{"d_model": 192, "n_head": 4, "n_kv_head": 4, "activation": "swiglu", "norm_eps": 1e-05, "rope_base": 10000.0, "rope_fraction": 1.0, "qk_norm": false, "attn_scale": 0.177, "warmup_steps": 200, "decay_shape": "cos"}
MLP neurons of a small language model. Each row is named by its layer, matrix (gate and up: input weights; down: output weights) and neuron, and shows model dimensions 0-191. Each number is 500 + 25 x the weight over its row's rms, rounded and kept within 0 to 999. Numbers have three digits each. A neuron's up and down rows have the sign that makes its largest values positive.
After each neuron's rows, "fires after" lists the tokens most often just before its 100 highest values on Wikipedia text that the model never trained on; "fires on" lists the tokens most often at its 100 highest values on Wikipedia text that the model never trained on.

L5.gate45:486544504477515527517527492473466517467498525499526511520493529516467492470497466499526475458432513550499497471515500489492501536478514441552500494484509471469526475514479466532473508482495555509491542484514538500528532491535468541520457466494481460529499490517503544505512500551498518476530525491488489534491499468480500489526493492526504506486499556461533500480495496460491452503512501466477513500478479510527504544498479486487459464472460478480516516535502501491489490491486508539552516507514525503521501527530490481455484509493508474497480529524470488484505430497525510459
L5.up45:483508523518480502502528489492502494493559487513519511500495488496503493462513503481505496520541490488512520438554547488443530554537474463494447522563479461420521478475481517506456499488510548501489475497515506493484502533541497516517484496483507522504465498554523508508516461492510485498545530499494508520503502490532523469494489463497491538494497505499482466488470497481519549501518497487506540513498464487520509535533486522477518507473487516501569483504511503538531550480482527472438506523528501511540509480489520529519541504506550499512475522531508507499514483511497482513
L5.down45:504486496499527470461507525508526521533505510524463539493483531452470497498488502517497519514524489504493512491512563489510517490505540485507480526499515471460532433543465498508483508489487504490437498484459560514476531495518522538543514505508492466481520451498495500487541450509524527483519552500515475532482489490503490512435500474486497470503493479500465471491503502493534480511524494490488472496491540504491516523445513545491462502473477526541489511471495512496510458492493505511482473500515512479513521561539505489451488499530485528507502460535504517510472483433497485547
fires after: ".", ".\"", "\"."
fires on: "\n"

L6.gate175:478491541484535453454513489511459490482512508514476431504489513520533527475518538507491503503482528505521474484513509510492516524525490465496505505489449490472526513490489543459503522495455481510477530550495596485508490523497542469486520499512556489502551461531477531495463505495545537484451450536511518518558479504502464506495485534525488529492515474507513507514491495491506501492512504493515492508465531530525500527483464460495516513526501468469510531527488517482502461501506482516535502489508473492506479497505487505481511476498462514475544513534520479512503515488551525546
L6.up175:500483523517503545463471544533498468529518498494478498528497488494539505476523498502487520505499503508483452464505499508541531530502506486512502550542515494498493510480502507536533519486484473472496532506544518466492507510496517510484465534536506516510475522481508507516498520582522496522508447500462532452527560567538493462490507507439497486524537502472491450475471505489522488507538455470532503500494489466537511491481502468495454516508508467457511511481548510479503542522534517534507506497497527515486521471521498501488495524485498488508539479537502535473505530461485496469
L6.down175:516463474451499506473485467500521546491525476544520491452497500453471501507513538502535522489565489489476512506497495482507502470487446482479498480453509490496498480521557438513532478518521495516522477507514505515501527488512479508500519511501489520502503498548448517484521471491481485502482483496517500500493466504513470549532518549481460474489487470530470551522517486473501488546511539491536527528479482506478467485502531516509561504510488467512486497505498468517490493487511476470551492525478497533440513482471494481485463509542506514471498518463498452530526444503505523504
fires after: " a", " is", " was", " high"
fires on: " a", "-", " more", " an"

L8.gate98:563509491491497505474488469484465470534508508493506509479492503498501494492502568503493542493517491442519508515503510491466479468490458464490475463501450535478515505528522498506485482531488557460524514458463542518545506487496495509495477469480504516515502519491489529498501472502475527471506439493501527485522526502491551507485515474479497494512463480480513513529492540482476520496463524520482509469486475397503482505524457526502510487487522487414503493487494495474529513482527483500496551487521502485508488469513515499476543501501465520513505491467480479514463499475497506450
L8.up98:504476510488481491485530497501504481478466427497498510484476470534502530519548513511524487515519500466490528475471479512486466494497454528512536495474462536494541486503494512494506468535488537471465464494515452465488503493500488482495505507500502501487497481490478490508504508499478489521500459495487506515530459516459463460505504490505511530508522483520527519502459498506519520522457512500512532482495457529539491471538506466516489470540492514541509493530463563492475512544454511511511451512465513496461481508492491515521456468502500463569463484566441488486509539502491472523
L8.down98:520496515529514443508495500443466505525482504511517445493499540500484476507448520473508462519548508535511517514515504500537501483485536476505519487481512530488507521499516504475457476468515492492532467545494535515465562498504481462506508486480579536516494495496473501503508485468475522492555502525491502532485461475498506545513496478510533483533467522481494531544534512496495439522518494503474542490521536512522493498470505514489540497456510508506482501494498478545519523463536474467511563568514510522484491469518513483470495513476507501497496495472494488494494503480530517477
fires after: ",", " due", " resulted"
fires on: " with", " to", " in", " of"

L2.gate408:496539511520491474452520447495493489511483495503476534458498456507506496526519421520518530542518544496448503536489493511493503552504473475469520514496483483443488533503497494510493526517506481506552533493468502500513494483512489505485492516538451506508523501508534506530519505486489496508498477493440482519490486448495484519498546445530520497507536503506533469507488487495529509448552429479530497480524473490504499459456513523531481513470484480531506501504465524514506512506527516512549496492472496501503529521487497509454519479471511498455524496498531492494496488435525500503
L2.up408:525520519475531528520465493526506492520506456468517529496508513508517479503524465516508493515500479507492481566484498524469466461495476488496507491486547499499483483507513475532508466524532530505511513542519488465506542475505507507535504495532550506495523499514505540473519496499520472450544511445497481486483472509493523450546487510501488493500508450513530503550497529468520546488517542481438521502528549458463545479482498491474512481530502486512510517487483515490530492520544509516522486530446524494501503521492492493493492486460518515523479514535531518499461519556469436487
L2.down408:482526530474492524542498487523463489521502485456523440506473466477498507465518476513490503487464477496491516489498502502489494491525503516456477508490516515484497493519511467503479484520486545469503519496483542513560439468539504540529516461475508498487480504499541506459490527494501479519455507512497469536507527494464540470529510513512516553522482477517545553494543517454480458477508510471478504453499526455516514531491514504533513560524507515546507525522515501529494450543441479478489453506468553487485508504496503527484498500491489516509511506502517522498494519514483462509
fires after: "\n"
fires on: "-", "|"

L8.gate31:484502482459505528462498512472487495501518488506511524496503503534447495472507567497505501504484446544525513476565516490504517485497470514512505499510488503485472528461464486510552501465482488459462489509487514505528492469498510501463479507480498500501489486498479492469487518493557468479476460511500503494477491522456487503498483502499524518501536491534520553511471501518484502499482485476480511474500450502493465488539517431505522568518519520489591498507505489521490479483515487492539492531468482492488518460531480500507491504471536476455502471497533517543484534487495465440
L8.up31:506499509506513518484514490526482480444531545463511536489500541481517508464464528494493535516520503534492480477499516517528484529519534517507495495503516512528449450502484478492530525532486485493473501496502493519494491446474546535462554505529511505513511499520503497511490472494476503544497488494511555500484486524531541513498455518479480511501501502521511517479449504484553487509502516536443499484499506490528522472467483552455529514517501506496526497536510501494527523531508519512542498481530517517507489519450514517536459456411497469517493475491475514451533505498454489472
L8.down31:521501503473474466488522496482511517471539471492510482510468500459487542513456498504518556497535472551507546460499465482484509495448515494519548495507489508478484507520519463524489522536465492535539511487496454493502437468497515491530511511518475514506545497475517511499508504511499508485514535510472514488537499504505491527469503516502508448525478492481511519495532505488535502547519493497470489551524521511487489512500479542440580498477503493486475540548482515452497493497480511506490481493502486486538482508501525484447491484452485521502511472526454526522543476467476478537
fires after: " is", "\n", " was", ")"
fires on: " a", " an", "\n", " is", "-"

L2.gate11:508540472511509475464493485477517527516533476523487492543486459468524530520524473534477481423503521507487523498500560513481511505489509505491517518506492496460525492507486501559534465486495505493524493492513540500552462507553502444506503496477501490505561533468504531515469496525496479518496477524514477515474502510477501509472491508471538492552477524484485523576509529508503435529508508494488499483522514495549546524508495478462487530508529488486523482538492487485507530459469513483517486436498476477507487474475503484519493498507478499493496518498481481449503483492464511456
L2.up11:490509496518504485505515487461508519471521489490472480540501501514489474495528468495471497485497493492490492485489535495497516552476478493504492482521484450483500545527480520498537468493504520502496532462488504486558486485503504470503523480484498505472531551494533511488512517519474487522464530511468489488479533490485491517483504487468506523521483479516456532537475513514493453528514455436474501520491551505546551515577529490506528517515535493486543473500486443530491531472483508496523504460549505495527494511550518466496517504493455451513554516501550488471485486529491502458
L2.down11:519439474492474533481494525543481473470496538512489481474520485494491455478468539503512520468502489488523498470482475510519510553513488515519493472474553507518525478526538478505485475581501509469462502475545501474493548514472486530486520494488512481475472487488523498473494505492516500473519524502505486526532488498516466511509492477537481467476528543486490470522496469506486530505496482491538489518483516526470500501519467509456481498477458501555479482464479459488477487531535513496463486521488479537475541525508465469468472491452506507535512544552509520511493520531467534507
fires after: " |", ";"
fires on: " 5", " —", " 4", " 3", " team"

L6.gate16:511558503547495482499490507474470456505479495511513495527472547513496511504477495530513461488490447478467496468513538514481506470468464480512523505546466509458533489508523502508502474526499579512492503510470541500497508519470480553494444492524532501518481509496465512494511507498504488530519481480475460510511474525459451546518519516518482466457477474457486538455491509493493499475524533514496508541515446515487511547477474491519547471479501501489557510524493481482492488495484485499508479486504490452491492521498479486472449464504486467470503489488527499536511529486541507489
L6.up16:452506495511463525539470500535528505479537508530463501494500513545491446527494548526535475499515493477494482464497498464486472512488461496512493511494472487444475502534487476489513531537475533530501521525482519532524527488515468537438509509473492505500528484506477503464510506501520468517520482544481510495487512486495480518571483476536466507499508500491479493454508555473513528498524501514521449499485510490480489514478503507479513532476487505517572528475534495498503495480505486461503506517506514449509531464521508528491452498523470539471499531531450536502482504479507466543
L6.down16:515434506457505468504479520521505518520511481503537531503497490506483525473482436540490555445505477493510538514510550513509479491479508499497483483511522477464520532501498556522471532485501475508479524483503482540523465496489502487525526518503485537472513512522486516508531508511446488467484520504529467513486520511517505482456475521490477437497521483455527459481524489480500480504488488467493508537473465500461468511510471491465476477504463505513489490518512520465511480470497542473459498521498469519492480533515497458542515482502547490564512499506533480521480462541522500462
fires after: " =", "."
fires on: "\n", ".", " |"

L11.gate293:484514489460487510495489473504456511545516524502522500513522481491535509507491519537484523470493494512526487523496534484457510509512456537475470481522483460460472472470512537478539474456527512478480525496502514477471521515500499505463457494486527470465486532500513492504501532524482488453495495485543472493506527493522447528523443491496516513498467485511480494552497505538488478492479483499500533498509535491527532545513509415492497531492506498562508530544513505546537508483508512501525537523488475492477532442478507469502530516511528512514535510513526464480518499477505442500
L11.up293:486458468466542542499476510498523490485516520537515533484484493504482528483514508446507533494464514527525488469531497501507527518499497539529494467495498456480527504519471493509527535469544523498514545541540479484486514559480505537479502483477509484546543502476515541510513517529539479509533515518519479485504486533498502494517486511525469479516513514493527481511517489473503447554476509473461469524548527497457498501475514509499519499476520563468533496493461514488494482556530524526504545470520526495461530525497523496499514486471470503491523540514495477509539493545475474485
L11.down293:503522495512501506481444526555488496534465473495524550462484471498496492523503516495507491508573520467484494482527507503488468519491505494469483535461511483492512512515473456522510434485507527472509476485520503475531444484441497469485529494484525494430520493497519477519466503466473514498526490475526515498507491510508497483496563556508508496496482506485424497493545532507523511499478489457496530426515497509524503498521495481520504483529506486487521530474535493483526502499502523484506474496484494510533482517500512552483494487478533461481505510443480487509527493457499514474
fires after: " was", " is", " He", "'", "-", " also"
fires on: " a", " was", " the", " an", "s", " is"

L3.gate320:513522508517515484520406491488501460506502475461490499481498475503511466478510481509478531518526504510478478487459486516500493479483522466495504540520507500474497499474507487485478510533492511490508528495493533514444522497528503516514495492454520477515497517497493474493503484486456475515511489516518530566532490486504515501467509507483482545538454506517513436464492540511477464466476497486532497520516463529449472453480440484523527456500452473515531483485527495504477511459479548459540457485505526495496512507470441484517496491482494465519507507485504519502539474517501492552
L3.up320:510544493478519499529420461514497414504515490455515508471502485498548502507494491536527520497508504515478453508517481506505444517496522446503492524515514484474487490508482486475493516497471500499461502512510521514490512498541496533535503501475506451495531513489511507484485496500478460498555516519567482491533484499523495504469532521498495521550475466513490504487515545515498466467494503446485511499515471563499493448487503499504506476479486455514511536492505508497481511523483537490529471490449540523496494471457489512501503473479501492525478516541533507457446485493534514504
L3.down320:532498510488564515472499499527502492499510531475483503498519489493506525496488500493484527549526537516480526466481477567481533505514479509513453484460526488488494499477496452503525533503519506490531511488508522526505471549471538501490556473452502449493515517515463518491467483508517507495528522517529449497465468474510507526484536537524470521510490458482482510497542485491521516439457503489462467543509529473468497529498509533513503462530485465508478522528508534485464526497490478494555503539461523474498526455496526529524527504482494523502481465516506531486481521502471519508
fires after: "\n", "."
fires on: "|", " |"

L3.gate335:533482483458478476471496496497480479517513519502513513475482487487554517478505494500476497489534494461471501522479492514490467493497494495532538517508501489487491480506447531539466488501535495514530522444510512488507482497492481473541545516495530469533476542494478525494535504490462504518488493469480506510487535480492523483470502489546554531560446490521469455497476513486499512541516477440512509490496526478524510505517504502504521508485522516482449487502477478495485515477487517492508532469525486520449507477485562505474471494484499428486573505519502467482509482566485481526
L3.up335:525568503537512453489510516500467519524513488516520555509496501504459493512476546467502528508502526503516470519539520497543522525489481523499501492518546478486481536493484511501504502560514466502497503521524475486469537496462516513512523482504511491512511512445494498463506525526480521557430499503508541532515488523491494505526492447485473547516463505475486466502491520500498528510490477548543528480532478473522506519538515504521509475498504507515510459492493469522517449466491526511510489492504495492525469489497528519535476513474478515450502503409495472471504513531477505498
L3.down335:502520474448512486426486512491492473486509556503492479491492501465544532484511495530499473477482493459513482481453522507472466482515512512499477517510486515497501462536483494542532466495508479520527508423495525490514499475509461509465450505489509453496494527514463528549478487495493517485524469513433537505486516461485488527481514563530511487494517488509483502502489510523434475557490469489491519535487522502512506502496475501525505542460544521496482520500492496468525520540511442503509495491510478521486522465492511502451483487501534470509543498471502486475494509496476485509
fires after: " |", ";", " Qualification", " 0;"
fires on: " —", " for"